From a checkpoint of a small transformer trained on Wikipedia: 8075 steps.
MLP neurons of a small language model. Each row is named by its layer, matrix (gate and up: input weights) and neuron, and shows model dimensions 64-159. Each number is 500 + 40 x the weight over its row's rms, rounded and kept within 0 to 999. Numbers have three digits each. A neuron's up and down rows have the sign that makes its largest values positive.
Before each neuron's rows, "fires after" lists the tokens most often just before its 100 highest values on Wikipedia text that the model never trained on.

fires after: " ", " $", " Ad"
L11.gate606:475510528488553519488517457564489478518477548515568452515508513499475497469522616481534458457565527465570425499620497511426527537478501497449561510461490485480557450490492537521479479446479531502448533513500611438492507502501497445524549523503504508474486491498494540462508608459473490415
L11.up606:472536485439510460447408461463519549499500586454501470571504483429508475454482516519412597525508524532513493545503446449442532423508486454535528491466457408456561448562525504476500491523470530490511513554504533469504523457457523454532484540449474541458494476476520483461488545509531512466

fires after: "2", "0", "1", "9", "7", "8"
L10.gate232:498469517493540514529495475543475536572494478516523465461384521491529514522537472559504492549496472451475497487523485466522531446417491452440477486545523510531464545425422482537510422472478409553389447454457503479529501483553481518549510454492515497494564501522513457513472521463531536556
L10.up232:462508497496533566494504524496439458506479510578489448450480490521518545446531519582544577556531490491551452532552546452480442518536487534432508507446474494459559587467510518506461474565512487517416547498510518495515590474546469553512569523576522527518505481496526476514493546403508515465

fires after: " (", "0", "8", "9", "1", "A"
L9.gate266:434453536547491532479541606483501534454464501494430500527555482507502459520522478577496485523511599496462445438495484480470453504505495457487504500432487510522521516409452362473491491520573475514413425456501555495565527503449523532548458479561560525506462505480481449499524514472550483528
L9.up266:497557503473373478500512522530498386471503411456450495447487521535456498439439482504512511526583477544448523435502509491485465543490536514481487486451550507466571562568486521521446486556558517506576492385574481508495455501466468540424502500553464544452460508522458529493466496494494496535

fires after: " ", " An", " |", "\n", " N", "|"
L10.gate190:522522452410447482466582467571553447519491418544484510523496532466516507517496454498492590516475482494501486504420476488523489505507467478532548405505471486470447487541467473547492484544514496491421491422501476519398423598444441477546540536524377483432476556500506484485553454507480450587
L10.up190:516505445518495508528578491546483506523463485524417530511529528485512507512439499520518542449540484484433488555462468483517413436517496492472476483501528504481513425490438451545474556518497532471432488476474536541540480543436510509532514561463517512507404530474583451528526472500479437484

fires after: " ", " T", " R", "ivers"
L6.gate423:523539465544495518532464484524563523538518500474566507522536516504476457500518531543472503432486487470474497517469463510485555464462541552528477435571462478469581556586496450565537506470521517545490582545522494531549464483488535534529497600476492484495448505463471515549557533546580488486
L6.up423:534519473504510478579429524442462523498528497491486523443504576504506524529484580567521519585480520486437480509545522447500466503428489508447544522494471527450600510545547519464557428443447415513469481481473538509490559460462511494530530434429526492456439503519502412493518481500483546488

fires after: " Men", " Women", " and", " l", " b"
L5.gate473:400620506407444558467535545483505486494456532531480500485489519416527555462476475490508522452490467469502479479512556509534531521440467542440486507514448522568526498470455605513556477481496419499508527526556517470568478505459568469451515457475425479404484557610510536554497437498434562553
L5.up473:461490481484440484448457546508592529407542521528442567479466511608449499503523512529467467546454550520574533498509509508528520522556489442562482440545523514523565521483511453463528514523526481495488543441500511493456421492494447518491534478541561533567528504511549545494485482446466503589

fires after: " Women", "re", "ople", " Men", "ent", "he"
L5.gate310:494584529413533579514452491472439475490496529469527527502525470535496503473461511494527523512483537553579523483525484516478542520517476522582423467500388509462538497505508536495492518506464512538440571526446466504470373522537503492510494497513521504446463415560456549480555501490583544550
L5.up310:500529516437529480431496523533574466583513526444449529558524489474491500423482533461449537530544457560584458500483569458522459502525462513447479507526533443516479508532512420598524455518511552515473521499508515502483507522475465456489538440525480475509513581543477522486436541471517451513

fires after: "9", "0", "8", "1", "7", "3"
L7.gate701:588466537485480508499497543484509533458480510579572487502455544462548513513511504489533501535445470518499524496529513482569516428506515483483497478433467500522570540530535463460480410495520436522527492455490506525543513432417485525470571506523482562526538488504487528459528449431548544520
L7.up701:550463547548530477496530582480534427452451514506529498503514520485554498482453490529532503502415498443533529513480476511509487444540536466534493460471458504418477512505486581478441510458541408420512493462474452538468528553526477494523514491496527450502512535528530554534514517524511501415

fires after: " the", ",", " |", "ro", ".", " rele"
L6.gate402:472517533458422501538491536487525415517469542506519545457526448438491497513542493488512462484483487485519451528442430550445543484525636585548553537451432505505444469537504462467531531536526491500540561518505556509505422527460535490471518455489512504550479468525530463586535535484465532495
L6.up402:538507510463453474549530507549485504570549475495546485524503521462453481527498436591497532530524548491466473501521498434550418471485517552460539481494519471431514543506541408503560462480510486525550519513462464513528582382530503507477580459496532502512541478449545572474503452509434539543

fires after: " ", "1", "2"
L10.gate562:445511572505502584480549476544548513453456531534501482467450502498500484461533549510540569533516551497486512536489508517610548406456572494537553523479431492472553522515487585542479415487446528513464456528506512514427521446496490537467499526521484480471501468413506491518506483474477546499
L10.up562:513510538474528477474462443518520505473464534475567540447444484502495489434492597490513487475523542441402525512525512542546551531462511500492523515408469524497547497513515547517530512573474515489460458484503441551455510474483520583535589508447516543542501488455493435475522535543482480460

fires after: "2", "1", "0", "9", "8", "7"
L9.gate4:515514502499469494457517521476469551522445467465509482535553518501549487438478455546512538512472471506456555483506470492505453504534555525497539491371522478394493580449473471484466499501510521582421559499495468540543544494497494508604543518505466496421567564508430448526532473435525462455
L9.up4:482448488492435441514553449496570531500493469579468496477513548514534459498582518495484438457530525522421488532537538442540514512516593449512477573425513574493389494530558504592501536497522473480543514569529377445469529518552509530553463501512519494469537573469457485542500601518501529439

fires after: " A", " a", " F"
L6.gate253:537506551498520454609439480510528516456459501530451506509425537523461433408401476506452491450517458546539500502472479469460552505486559411506483471557523522460510512524488493438452522552541482364515506531428513483511511525517484499426514507485446500474500510485475473515500559456492527483
L6.up253:469474506510477454435500447483476522488498543454499497488566491556446560538506463561488489478452516498529541489553516546591508514486587501563518503511497534493451503506444451522461467482532448471506444547475519451484529449453499562476484523457541492534429490508525534525493497557567517536

fires after: " and", ",", " that", " which", " the"
L5.gate570:509512497512454465536544499535561483484529510501475480498528518537457492517490472432568592520458536437578494495525473476459491547491487501479551570459538451448488507510433535488595513427522487500515484503520454541481496567556549462442497441522470406443566511467467519604518482456487446511
L5.up570:515535478480525489481523527513475496494539511486464466515472470496506524549471517517540537427515572432559562541474456508489546450514527509434531544482553545496546526484441513461560511490548428464489453558511511528451502574522547502475418529507486468511504535478487517539504495501466549513

fires after: "1", "0", "3", "2", "4"
L6.gate39:527465519574571462437527497511431521551508523565544507508497548426515444482488498577493436578486456471507542481568494502417539460588489504540489531566553545475476511477472423487534428562493453511507490499452505513546541447492555513530563510480503491500487488521417449408525438407483577513
L6.up39:529490531454463478440530465479487454509526492516499494441472501472443475471500481559463534501537519512524522502464493538412541458482518509476551479550467525571486486522467477519480468540449568469491496520451567526482500469535579512481515571533532438463404488523439414482483473476499526606

fires after: ",", " |", " of", " at", " to"
L10.gate521:514488518483370525408507527530485526459432487501526507544517521450527470476535480499566547454541426500481430448524418508494493483519498483542501565504437501516565449533475499480461541450510516449497617527472550502595499537513477538547465452446526520505405507545510451500508481497434514537
L10.up521:507504507432541495478499492573528520564475547482435542516554411540480417517465489531417514495512527532530469576405471524507477431497505455520507478585504519557516523515518495462494523479525525504534488484543529425551500515429513488511435461442487508400518430502485539492490496499441488503

fires after: " Men", " Women", " c", " Sc", "or"
L2.gate298:493507499463448450451509531530517483503516518528545495493450518548509512445497537504519493504449585477455503452503516526520488482373479604476469454527510541467559551493486590388482490548459503528568557518468516514542516503522538486478557522481599598480465476521520510513565552525516514483
L2.up298:542557445518493504514477551516557453544478457492498516473515476504520538459481451512472439558473461505438482480498479464467459504473490567449450529578494474516550449530509465464403496500511563514467552495461535450460474565572441459487520468470426501536534509477534527510554437471547464523

fires after: "1", "2", "0", "9", "8", "4"
L9.gate245:518543522494494459446545440481586506449440534528504506471461569505476485508511539573469429511532475522582506520511540562533554523536413495546509460513499519513483444497588478549470487478471550530513551470515470506451505553476528484470412484525580490438494572384442511514518530361460542522
L9.up245:598489501468444505487487529503565473564513547500534542530499504552539544561458500561468486529476571492512517503533556510477459537522531439430510452551547507574546559478409624513567501456503469463482509517493543551501508506509465513472503569483524471549518564485499440522516461517490473450

fires after: ".", " |", " Z", "Z", ","
L7.gate544:555481509486455520530524500567502502511443437511495493534511516479582466572467555593565495518497523469521481561508590421568477580521531431514579545524507515510462522529455487512533506515518492543535475486570536496498443430547438545550535523500432564518510490439501533518533499443492496484
L7.up544:506418517529381424527451506494469525506523504501520511443585492409496511468483508514447580465514489463530508475532464543470454517385466437501518513460472503438569515527523499452512510458521470522500603444404440488487554491478414481463471445472491468455528550533544519549523473446490505521

fires after: " ", " (", "1", "9", "0"
L9.gate297:521536518521506455464534518587539484494490440515549501463522565496543426487500476486454567512498451440515518541486600483430560534544561553472520484543408554479513527463512531553511481485483450501462475467504543521535579489437542523475522565426552397507476495502538471492494474469503527448
L9.up297:478518463566501548475486532521595540519462532473529558470538508489460481520453499530427486514450473516525565450494506542481521498478507532474533444491572463534557551447509474481559475473503466437530450520520475477520473534505553481533457474526534490596489445498493485518581460495475477489

fires after: " G", " the", " a"
L5.gate135:521484532495540472477465499516551549425521517533487557574464515580489455550470519479513573515447464507486519468527451463510535536456431495495460469535505463499571530537498445503453532462473503510505430479552418491549419528491532488457502484486459438432460440426556554494511521490469499531
L5.up135:503560495444467557487506561538448507553428486500494518542512486501418468507542524531479547464455517524501510514502484472551516508454555520461486530526493511489481536536530490506457455516460429535448457536456513527543499577476557485476593557552529465461451492466523489490458517524468474408

fires after: "1", " m", "C", " the", " kn", " I"
L6.gate505:525498554447522450540568502428490493496498406533496475506574557530497504568494623533556489534505483482523565560509549520496490547525486493526489488510544473531559468509525545470428504495569495472501415509497524566529505544438476518509467430530535530541481516467500471583468512464516489503
L6.up505:540426516569513501490527480500480507520484514558462493454549485486541531569452508484509494468506489506447571450463543492460557530470573520538519509509561423544493482442562431392463464513504437458503509502509544507550409494450526486510448506522446434519534557491547499467540453503478491468

fires after: "0", " j", "n", " (", " W", "sp"
L7.gate404:444497576538473436570491499464488451573461497478512466480506518550545468526502535493479535533595451541495550466508596462399541502461434512488567530399492480452491500523524498538538508544527572512509508462588455564488514456443477499439504516500432492430564399438496504486573428549499524516
L7.up404:506511449552474515541502426473497534532425460511537513449575390556464543470427532569571460551495513426472473541511489458522478502508469580514480459499531489567521476444538507520512506480489523489491515454595485498480477494508470493487630592450535602568501468441495458556549470496477487541

fires after: "0", "9", " ", " dec", " In"
L7.gate666:402538525493501514506450506500468576552489475551467462469452584524607491423539528452503510448551556510494473510436506475489555435488487502505497549513397587450528474456598512507516514572450504587500554473527581487483554493495466478463604490501517501488531470513467480535518531472545551456
L7.up666:547531507536495486530433467429517569551441490573505522552534498505514447553519518474460583485493387560553470446544470440457480480453567504509522512524456530472552443522415536434501489556497568574470558590507527519519541569530415512514501516442483505494487523494455542539521552480476518621

fires after: ":", "′", "9", "1", "8", "6"
L10.gate342:519524490417454460530536505510465480516491503500455567507491516510416490530494500440513512529405524524490479513484438540488495503467521497553589544457477391589459532614503531541512521563510576530497506509463479530576505498491424474541480451571531531484522519508554478434473535540528562439
L10.up342:545477550453527536451529464451552519466508555486517435467566443528487533494473508564525471477502526499497517562518491501511513451538486559537530481456516472562523575512508478411499485414529479504426510470498549440513500522536461483477503531568502475559496566382467465524508557465467472487

fires after: "0", "9", "–"
L7.gate318:483476551508553485529528502497452514552474504482468486456473547499576542502531556427418490517451505522511514540473563525481508489505458572497528514513585520438478480438487499514426469561500488510522485434472489528497527505552495494508518412512510462544446445533605479477497499527451556440
L7.up318:482538560442477539562530476519595493505515516447501564497540519591478465462476534539519475440488528535432499503585583530390482487556542532516538425491546529477510491405547474541428454486481474507456454466535504539486558433502507487492471484525479409462498484427502492527548505554444497448

fires after: "4", "8", "1", "9"
L11.gate521:479449534557470436472530517487492507589465491519550501484499567422453528495476483502486428520493505451509523458470509545510465475511478473464482435412496552381521547548479468457456520521549476512489470425549428511480493479535487483481524547488537481466523570483565509459451488486471532469
L11.up521:559496485519452442465487435442568524522469562491592454508480514456514545484456486538469487549526475445493425521476550508454530546531593433477496519494488451509552453436559491464576498573511488476496467469523489538493460503501486468515534526525518429401516542469529498478504534436485406456

fires after: "."
L2.gate83:548471528445479504515531548564475527462464458470468489440467532452495515457501594520468568503448526544558535445461531516484529460471460551544469476528574516488516514553554537553582508516468548536475533451534520492449492443502550497404496495503488474514490511501464532473529556400522533457
L2.up83:484519558486454481530516510492508565456513442556542601499467497428439470522505553619492596444426523443486532463516498536532465443473433491505499492557456498470511535465514522517516456516502560470480467481417516519478558472514542463509512553515532525510491448546452496454488539453514567499